config.toml
num_attention_heads = 8
num_key_value_heads = 8
head_dim = 32
vocab_size = 8192
norm = "layernorm"
norm_place = "pre"
attn_scale = 0.177
bias = "none"
parallel_block = false
init_std_qkv = 0.0312
weight_decay = 0.18
lr_head = 0.00943
final_lr_fraction = 0.05
max_seq_len = 512
dataset = "wikipedia_en"
MLP neurons of a small language model. Each row is named by its layer, matrix (up: input weights) and neuron, and shows model dimensions 128-255. Each number is 500 + 50 x the weight over its row's rms, rounded and kept within 0 to 999. Numbers have three digits each.
A block is one neuron, or neurons of one layer that tend to fire together. After each block is what it responds to, as a language model described it from the Wikipedia text at the highest values.

L5.up134:530383511465515461528354544473511555508457535531486544448502541431531511453469494541519514509452529431505577446456535467504430529484519539491552461440448461463498508427524512531489504418452580546519533471511461556496470446538485542523450542462506474473547549463541573470476500546563558594503441512547492426569494446529476382407505446479482569434459486519509464563351522529496496519554
L5.up167:609396479479532495505503493521599481546524479463437574501572545391451515516490423470472507491482472427545553542462524552560528472494404511516607481442421532432482502419475488530531500457524526484524554382487486465476503458560496557422485380543462522518467513512465550449497552485555537556397510427554434503496463456535517446429534447442553546463534535445630550495479465457501469423550
L5.up331:529395398517476564568440517479579490518431518466434481479549610493498495518444467544608536473446464484579570571366436461539512555490474500476556517444471534486416509481561501461491467484444506445531582518460401469498477430549487520505411509500496540462537469516510490427550433497456546533466542554507441373535540451506540373492509431523545493493479519499523567477389568520554457474503
L5.up414:542413490462513516506462471490493496537452445412411497481550518439453511508533490497486548442436465425521563502467494465478488478524503521543527468413478491446487508495537440526458469465558544453527543467466366471515499448652534572462475438523502472468574557472450564401538482412522509612521478498587539496494503442501484408447496436459576566460448569499591588542476508438487505480579
Responds to: Section and paragraph ends. Closing == of wiki section headings (Career, Early life, History) and line breaks after a sentence's final period; also table row ends.

L2.up491:530509486514565442538544527553516331505507467549522518409478608472465542549481390521485530451510494532481547497551528540642472487443468451508482461439456519500397593426455406530505535492411507545621615497391397515493512461572532380482473417497461455525579448501444486519490411553502513562468536597497420499490614504440524498455514477412566518495527537494620509435496500507505507432467
Responds to: Proper-name final tokens. Final token of a proper name or acronym, e.g. the closing letter of FTU or KAHU, a closing title quote, or University, Wisconsin.

L5.up94:499467439505475512559485525450625516481491497489504574473524548501511465459545449547470485482499502370520608479509541474498466539516442490505641502489473485509456494515495496552489474431515562553459523519563476564428596425522538451488480513612561521497512563500525544475561456549447522499502496492536531487401457555530531570467523592514386551479427422479504460430471433465460413578476
L5.up103:479506511512458509522392494380470450440515484452521502358530508516466444515468506536520565555443420550556512446459429472487518516514512418446612556506425498546425503532555562599496556546453484519542582494488482511526563473399610479529572475518473579505508519557463442473516498518451557425486493611520498501478531536462503483475495536512399456466418543495416482512592485495498493623447
L5.up203:460513401468406498499492423442576513586511472502447447511533581487500493530353504534473503534487398494549561423425515496511448558491424457490543560508547506489490472497537548527392467398478630466515525569484425527530536439514561478564502515451555534522533536434556489572490333520460490642510572592433538581461409530522457521446472537537490511479494457469486505410359517481506440557467
L5.up919:436520438464431483492400498360539543421528491470533616539536535516504442503396458604480474414514564461410459410494505476499384452538484502464555567482513490551489530408468485463521480504455514544512537453480503545439509446479485419531560513492601538432509547504503430502496443505510503519535395532499483486444523496498431478424422538497458545506445483436469525389424452516521461606500
Responds to: Verb start after "to". First word-piece of a verb right after infinitival "to" or a modal (will, can, must), such as ex(ecute), dis(guise), re(ly).

L4.up148:508490550457435437565488529527576538453469561495567411406475521451488457534443459460431488453522512513477466432486531491515573508474495507461553381422476529430487445581447435375564513526490444479517536407491507538498417495488446577505544537504541503486503496412446442469479544421534460507457535460583454478415538473456480503542570483439501479495525536351574579463544547366412398478600
L4.up183:477479544425587466531499481476478499497526529558534417406463552468480543515524481484499486481509516425390527559507481477438467443502422475474500499431503519417432466463511571472515558525483510551474548372502493484481420481462538516501501557490431509524520530368501440495488473411446476471440428524455581531471602513458494517537569582529578449477508479471554477462503575440436465566423
L4.up572:569551508440480437444542442495498516441484490448540374362487569488544450533568420483488451485508484440381564530486565534509487473507479474451485535509490539392483471535494450521659515610548467551432509396510454522537472423460602598491475495458553481513497517433467493494463498508521576487461496480455481470492534498485407517606562579411500454447424518487584516536534584422480412554429
L4.up766:572425516483480472543433439489411536477565509547514337427550509521572444565561490453462480499513496498503524486483539541523596537425528516465569477425376515430451372567572454418505592472500499502483523430491516507512458488440524595515454545579481524497464644428478496420514537506484528485434479552525567486512557489487504503555504507456527489488489526385472497511548510418381408493504
Responds to: Noun-phrase pre-modifiers. Modifier words opening a noun phrase, usually after an article: numbers, nationality adjectives, superlative most, e.g. "a Japanese three-dimensional", "the six children", "the Russians".

L2.up371:509558633478501437504474414464567542507487481475524497516456600422481531465625515589438421513546500457476495510524559522448502474536541496487655527377503501500462526631474581473450474428551498495520553512513568474497468491539521497513503453485420478501495534515570536522483417409497484500476526532474510529497527527510572548419504543450554529481528557445442420451551537508553424582489
Responds to: Compound and phrase openers. Fires on tokens that begin a longer unit: compound hyphens (hip-hop, play-offs), word-start pieces such as un, comp, imp, or "more"/auxiliaries like did, would before not or be.

L2.up644:470514594501504545523481502541572465553514483487427517397561493526464515566562476518613460482512561532548502533549475425572446481407550477484540519451475494545419478429461427463509519483446448513553485403401485482392448467525462457506511420458535445508497490403441484510482459526518570556545564572478546491489532474459491514482525494467472497524480502508512617478500526482455543500515
Responds to: Sentence-final punctuation after names. Periods, closing quotes or apostrophes right after a proper name or noun phrase ending a Wikipedia sentence, e.g. "Baszler.", "BK Häcken.", "Rocky's".

L5.up141:552502478496491564513553434448441552484463496400550520511557576494577480456455554488529536462378489488486513460472417526477342578515506522484489518455562519514522523555563556494499450585509466518456506483511512400470494440546516453506479468553470573476509398415514457459530458481550439547498507496480423582509501467529576419510525493569456511457468455422413504510449433524516463519533
L5.up198:617498399513505529494558512385503527492506501478622550496485545545548429475533543584439503529492490523476501467444516512441456497544517530476561544428527549489498419555552542567528414533521572487494498419493446529444531461382591510539489466498472549365486500540488453521504404496535471499527424515475540475446558443491542596510451576581468591448444395441472409431479544451499482651498
L5.up516:573506498463570454539513527473483456446473542499481530411458547522498430532457513508517473574420506489534513518442495453579483471458502500547545514507512501457560508542507571503622384581624553372487499507415520530416407457438564490467470478505402580378509378548492522531489439439500502541481526449515499468461493480476535547500465534477555454441528487476482551554531481491491427550564
L5.up521:494466514507484493502564444452434540472534516511407512479533512591392464486494515519511425479437502505530474460518540492466459497577461493539508462452508501556496450613572579485519459461487440473456439504488521577473463470545554435465458559559406569369554434463555612543499525405519495402448490528525428528474467440535549500559540516565577506478423363479395536568523437485530449494449
Responds to: Post-decimal digits. First digit after a decimal point in numbers, mostly in tables of times, percentages, coordinates and temperatures, e.g. 93.3, 4:03.33, 90.7 FM; rarely word-final s.

L4.up393:510444524450513532487512539464489457478501464562525448485564528452508408449556513484465511524464499416483613491523501469567492398501462501530534483443416492504501519547536516510573482496591459422555534391391457433459501446458459484493454510584469395418611503377423538493538469433591508518479454420463543516397493530483508548500474535580497413461473434492594513475447518452546459463505
L4.up573:509521487466457442523543538445627456458506503558478434404510457506602453477473562446587388457459541518521450533481621443480457439499554482498618573468506556529511467530561484495546463548489445492569478449449474512421498451497422568507582436509427461492496430450509512532481448447594479512471527445505560495511552515467496476463471519500590526510489514396574641478538500477424504512512
L4.up602:512443474464424508561481500521566503496509528489511487443449470528519486396510435559600467604481540434560497498542471413591533478548546508451582459535519468526544529598428510483495429537446516428563565403434498492369504429498556546551548482526450478499473477530453536495512451422545496466527465551486538461382536541476559500526449484501567513475458485422536539428548432462462516539518
L4.up960:476452477437517543516504509475591479469479469494485423460536521503486510537509459463522498459481546446534491521463599478546567537338498490460499602498429592480482403598532582507537490521531466515535565411488543506463412428488580449504439494580438489522510439436464574467496469573537446475559551481487588518352439559450491476536494462530594520466598450487490532489558515460496403486489
Responds to: Possessive apostrophe. Apostrophes that mark possession after proper names, institutions and nouns (Mumbai's, Darwin's, critics'), plus some contractions (There's, I've).

L2.up859:569556524475521451510526563458521329521499498503560504430505565485530549470484484491489500469461512522481509605478469473502476513527543472509506503413488529491481544482463525556528515522460581540539598487392409486401502477473559543495506438509542519533621478576317503527509463600487517559456505572509465561482514639476443537516488499487523508510471498508644512459517531467494509542481
Responds to: Nationalities, numbers, word endings. Ethnic or national adjectives (Jewish, Ukrainian, Hispanic), small counts as words or digits (two, five, 3), and the ending pieces of adjectives or acronyms (-ical, -ally, IAAF, GABA).

L5.up178:498430480438543420572524463492646556561468523549412504474492487428512493488494490436536396503467494504360534524500515474529444412447380496499649495520452457473501498458488498518445445432544471466438383464543490584497462449535524436532457562510534541471545505472534429475450536529484447483438444488507517525418518436536526523463499485497522522521553421540467503509565435461476431458455
L5.up504:533520522468480489456443466376584562520465501443473505522477536465482446455524505537486535465383450558509482509452527469476434439500531459503643520564493515571402531483438519541507395471523558486514517510486496551518499396561435457533550541498533543487514420580530486503478492543470423460542406519531419506482613441544488421449519507541487516518477574506510459530407580506464438541505
L5.up706:598479417459489452533423437428606548571537502485470543467563553475540487500440492515526490378531478460521523505434512470461392457511394517472570548512504498472449491530485531486474426454495503501530575575461441644486524424495537533541564479548439524534537473502537537440449503546551499435508470483512530450389443433534506482491491522480411439474531519486551494498460503473427375515518
L5.up807:484453529424501550523444486406583535611523455604405532451514535470467504535451479475457457537417404471477585452447500479584545456461475507536620533453387458488495504523505504532482466500527570507494507460509496485487574407466479465491486535502532482432581547390515532408479467446582490525492535519448549480452434493532489598430466484488477511471502416492520567493418456534530522485487
Responds to: Joiner after prefix/function word. Hyphens, spaces, slashes or opening quotes right after a prefix or function word, e.g. inter-, anti-, non-, and/or, "for 2025", as a "Kalmyk".

L4.up99:491630538481485487501437438484554517580481447466402477536531579441397500450515504500481523510505545456544489495463380422487457468434469532480593514448491435416470443499460542552472498494465549579542477489413533481472420457592524488537487557465485620507508514492514478450452546419470512526426462552562554535466426569480470514553513423465483564497447548518531497490469504523529424549409
L4.up242:537496560507574462455450478474561498594524446488541540438575517408492490469519504476563419505475599557495460524505516497462434399486543480515583584499425542533461466554541495618502434477548452502594482513433477570505487448446540437494492507596498527539551433409516504534464499437508486457514460565452542462335487460493623555509406455506502492499473405517539519515512506508402444511423
L4.up303:523560518531540477490463436398518439574523483499496551512485513514530578494341426492488504578438514451531532544509430404463490521513534456505525496513553434474475397521504503517462468618461641557559460490384490488461456509562500535487539465468484673502429423545451519512469473486477539422443447597504456590525461530513456528511452517581513586462418525461454533518393518541550502590450
L4.up350:462513536486436554562475538459513513625510581420467533506527543546452629512512505463453454562437497589524418461386471447467560574473523505479605575451486419562509472421455483466452419540560534539504530388397484478426477472488463526544556492382519502484540435504531529508471494430469427506450477547458547543445607557471456553514462596503445586483479501419548464489458490487482559569484
Responds to: Word-initial un- and quote openers. Mainly the prefix un- opening a predicate word after is/will/making it (undoubtedly, unlikely, unsinkable), plus opening quotes after said/called and hyphens inside compounds.

L2.up710:561513480529353453488492537462463509598518469448589421554610465428466595446527415461512480502485511384503436529445441486604513507412523496526546535454481486442496445502420442499426540585533503456538490464465518386417564481449471573510520552517505526514491680560516439545481493461512575526517474650443579444480486503462497522462500508389479491474503518492543480427494455525497476594443
Responds to: Clause-opening subordinators. Words opening a new clause after a noun or comma, mainly that, where, who, which, whilst, plus clause-starting There; also some word-initial pieces like gr, br, qu.

L5.up2:555464463502539669538466562509468516444456556528555498398561514508459438519534498469608507498474492513411521491435495501549602422449493473421495566509318541486370381513607451487547488552543475546577526456503434485529427441415442491527459564463497546539501571468526570541418477569525507509502527425471485506531488621396508453486516498512451509400564472520478439443457519543499408478518
L5.up124:490533516472563553520531488538507440433371509491438477452534534466456426544524518502557509473482512413508608459468440425586470417466439462462518425493550489454526431447442458589579464516534565594479510467457429555558495450504496548473482396564504514539487412534439514470546533530505553544413510526526423572513490514511482508509546550564534553415471576547662560394485496373426519526486
L5.up649:669495410490501508533560492494618425460450475557563569486487421532477495574497527553459501490481446573424496492467512436521513510413473479443595585459466509516547505431529459559485450536518494472481448503543455469567474502430450555497395505477492511544551557569480448465542489556516493470526506470527461439469429410489428546494616487530516526445460477503430529482426493405453520614522
L5.up901:629513498467602558504583442565559377472453483543494487501477515430442409491529508516465537491497538496445564454448517494574608385427533429400555470444514479516476417494499527517527536504458511546599393406454429559546504534476466451530569566512433537614465537472406475502562438510491563495489563526536522451503582499382495536501465634468608440451469490569453463506474497438541543496383
Responds to: Location-slot tokens. Place names and the words leading into them in biographies and geographic entries, such as in, of, Missouri, Tokyo, New York, or a comma after a city, plus a few birth-year and gene-location tokens.

L5.up47:488482518438446457539505460447604518568501614530525496477515542550464480500528481548440513457445463465539617536498591392502480518403384506434472398507575530475525473535486570522524486575527630555507453442467450583481547436588440530550438462555563474533547418529491505506495452511583495538523472564519541454446475588514529542585475561517548466479501448500486550561471463467530501499453
L5.up110:517416460496457416607420491458651412532499508509550508459610543497433505475490453523496498481488480456489540541502499405505419498493328479498564452527516477441524546475414502536520467580530558509530484479487447436363547432539534540519491399505510543515413440481536567500515528503493522516575379571521549411439521532510476465510432484531504506443510524474458509463493410502455498502465
L5.up367:496521514442414469577450426425534485556475483566518480511588422460432498415463550459392501394448486463540531445530525433433452470475457435463543447559554470517536503530383498480528478586528472513551443570408493481465548461532354609525476475469499514538478426537496555483523583506486487581573434595542516490446496534429503478570488550541561548452569478537490462493493447475387548517458
L5.up942:508531497475447491554483503453475494529522556525512499513478493525501511458561506520478459513462470458496524419416513514513505506419500523460572497592524473443579491499410503422524481542514551440504491470473520477454497455483588580517475483513480481489406510617493618443560546399476413403563517474526466593508425557497389483587539521585489467427536514404456479452544413437481550443476
Responds to: Comma after introductory phrases. Commas ending a sentence-opening phrase, mostly dates like In 1976, On 10 May 2011, or On November 10, in biographies.

L4.up63:465441399552473498445469420465498434453489453409549449524532464433569468521453443464530462550463570467508562491456526505527462596412497421492519585571466468528354484368498492503378495449417513547555521572498539465499538466545614413492403536547566519444517570554461527433476485478485560518421497584414474500499488526473536443470481517439459562483460440497423465462521442569426479545397
L4.up214:496526532509476510414483464462502425519469423439540474561565561522521488433506509457451449527482478526501500494487486416437540549387579453515566438546473422537475450472484453581500493508475497465517562491512507460441547452525564486483511429551495495547540597486482467533518510429547570423526476482494588491558466565471427498417512559481519492491463559502444507493545459502470434539460
L4.up253:521528509477578422481536383479536474499475489567439494502444467344491556514530492505460452495519489555463586545501466459506434526499492473490546517547490513507469425453477509504468469491567579489495409482510568483557614533469503488512507504544563466487551536426502411560494530457465531516500490601401614420480509596448496568444551625511403551481525481505455415411480473494532397526400
L4.up284:480601528491479536461502421467471444562508481517452491482473542517590488497515556618394491580510416486441565528517441439525499490503474501502569466492520484411553477513480557587429462490537631497543569511432453468449538495497562548520483536514570565456492589513487433508494501468470512463457533506464549504519411603503407602458514504487444509460484556480509446469532481507504343494433
Responds to: Word-initial fragment pieces. Opening piece of a word split into several tokens, often a consonant or prefix such as p(lain), c(old), dis(integrated), app(licable).

L4.up413:525532537519455506457557476519483521507483456473465583449557582491518502606447465512468513507511525508527566530535515418457534484477473382498529533535511559447464477507500522497451458563465583408530508506523414551547524486552511431496424499520503558510478463449427567517479491508515556572508582468487438510497408460451425494562504390570519423506483606475438485429471507488503414473517
L4.up643:513406524506497517556508514483452518488469561481429541534520517430469545517438541465544552521460548514595529487532425483414534569457523478477546505483431480590529438557556555447495447529578515414525554557509488580469552477588459500575603468517503629424484488478462484457521447446539417483477504432547483467514560504519492530526451421501453478450476521392497569544553473452428531485571
L4.up744:561506473505508515483491352462495550463503518502494530345414604521477445543477552592552461558496532541551368500502463365465440458534488511496551515520436570490399418559537481465492486589467474494499524494501501524563413482448448534538530530528491495508514499464508462445498536450499468517458482465428464475470479477506469492571446405513484505500536555458512518576533511492410424449531
L4.up764:568464549508537527485456483476515489474456497425571581505527557402542513563468519506511549463521494482549515578521515551527518540416537514496562491424446525461401468517487446477441529497418585492546619488538439524468493433513586503499505464587465547508453512439493594435498528559521559469423528435491423458563464557477509533525503376461468494467537501499551461605535481526451411494547
Responds to: Section-heading closing markers. Closing == of Wikipedia section headings such as ==History==, ==Demographics==, ==Discography==; faintly, plural s in decades like 1980s.

L2.up437:616488465476556580531564453495359407435466464442436550416555487592546452558557532530497541489503519497550558507515511474493540527530513495485512472505495555546491383535519525475559482604488550413435552501535365528508430485494485546512486429512517551462475500428443563479474510543492502456470423395473430397473483455519576457548498435486482586491475471430522538556541513382432483461525
Responds to: Coordinate and number endings. Degree signs and final digits closing long decimal numbers in coordinates, tables and infobox fields, such as 120.495556° before W, plus trailing pipes and line breaks.

L5.up170:514525446385577507583531498505531464544501439531499555461492524505479470490462457497515462472485418460442594504539552523547458538540521473491546537468510482472565412538518518516550494479571501493549536439482464573454485450592518482496539514544470524515578408458475523497515507504603502461434466517506546425466472470499517534492572548564516403479512467527563562429468349419455488563378
L5.up396:560547466439464527533460473457523551503476526548538586502454492533511460491511543575565528498475520412419567532354447443457592560440419534458589515461420437437459472429518595541559517479596606508453528460497486502488477461481435515528613506557530477506569497485546455510480495451505501485400433492541553374455514477531527524497486557500490534444568469451440464488444570378531403442478
L5.up665:546397433454523507566482482461516592583487495546480467429474543436372525507517431404488424486465467428419534537520602419570478475479500450461534483533529472516499489482472485528439499456511438543399473459560486528491458480665525513494558517499577530500477536491531522467485474441521408533439407528529532515521519371545492450462539545534540490521509503497458481426547506487506484521443
L5.up879:516549458437569452450503493483607400506478533548401416451491589470444504529493438527490488458477440474547643479493543491486562439405517455513523538477481525452520386531471519482524475527545422515513450404382487477562492461491542512503556466415509590467581483424428505457584500511549543581436488531540458507369502536384458596499442553470509495502464415453515617530583544420512477544507
Responds to: Modifier after "the". The word or word piece right after "the" that starts a modifier, such as same, first, the superlative ending -est, or a space before 13th or 2020.

L4.up252:425536498458510421513565481451480440483498554479488487463393502515462415483513483526509417563482519409369538487526489481497545394527501477459490515506571516477618471500510464503545407591574495517444449493453435585397420390486547531522521427496572539500486421597444522569534472469483449457518514471555525487403479516485533545508493609596601482471500501403484582529518470430507497583603
L4.up368:475437477475556495535558476427474468437526504486481522500504517477500480509460498485431430587492532576485509527490540500508563496509479520493535437442465524511538437546601478522509462534530574440491396509506522528533413458410489502499489428564515490408453482466502574520518485367427459470532511417503552456448445496471576477549500559539494429468543507456385498532543409464463546532503
L4.up858:508555469442608513479550495493421471516458491510419520505493437566475491565588560480552540574482556564479540461471536474433496421507483533467508474531522454534558509502590586481493482595522498394436444468496392558570363471513379633573554448517596554474575455478431500531513571479475501464464495436509567463465421477511482500464541577567548585454482499453463517495453613361417506494440
L4.up979:485500517505528521523538475376457491506520498452617511435417584474502420536552474503496470531473628482474541614430497496507467463527601444481554497402481522480523393520554551521532455538386476520448490567472419492494534430499482539493527472488477557557491511498522469511463454515498519468451495486506489459496550516490580521540532540536561523471442410517411549531518505498458556535467
Responds to: Digits after separators. Single digits inside multi-digit numbers, mostly the first digit after a comma or decimal point, as in 1,556,424 and 9.350; strongest on vote totals and coordinates in tables.

L5.up172:520424471487468573503462497506506524627482531512441494520518474473580552548426468437518521536436457498515445546508560488560492548443480475404497507539489435506471559577549512457584544526611530450540586490467474603508502502489488512459508506517558502495560505396458356431495500612485485455457511497484453407494473454502525444536525509595603585511599504498513495539493415572363502454487
L5.up612:473406576486512539536550479507499475490465533462462518557518517446585491467430409498439486568517549544529531500554603434533525523499521497451499434503516498529545553583466470468535449527462549451469577536459458544487480438541474456493457444494539478446421499473420468518505385531506429524560490411484528426405402490484547503499468459509489514479563566449492571451535388465477391403569
L5.up738:530534444494437522468476510423553512513517521613452492417530498403456461549541448522480521487475521541488513507528586405582529513435576436520485499470424506493419458505445552517442504565558468410537515419451546457448595520555566540523519490538517460567556557492469518462408446468533455515491467516465560388418532571431590481521432428447476527484520498468576587529505453498584478462416
L5.up863:504410534513463631558371556471478433557526549559495498507476459392557434425438496525515574547450555494503462560516473502576579522455517485481515514426401481490496483572559495448478522498556457489595591533495514509428485486503451526509484470539529514438513492495487594389430420415515496500556423467510533439396489549455551398518456417441426477502594534427484578440573403490490463452498
Responds to: Word-completing suffix pieces. Second or final subword pieces that finish a word begun by a bare stem, such as announc-ing, acqui-re and envi-ron, plus to after due or according.

L2.up535:480511479495520490512481481523509460558531507502458501490423524550459478437469428444513491554502514511544510460456561498641508471510453514549561487432485390488504586529538426506538467489393499535499466435477382492485467498546495492526511475489465468473490484497505464494455471438518507516562534444514401564507492431499495573463546482608412456519540515413479496430590530422497630503521
Responds to: Wiki section heading markers. Opening == or === markers at the start of a Wikipedia section heading line, as in ==Early life==, ==History== and ===2010 census===; weaker on the closing markers.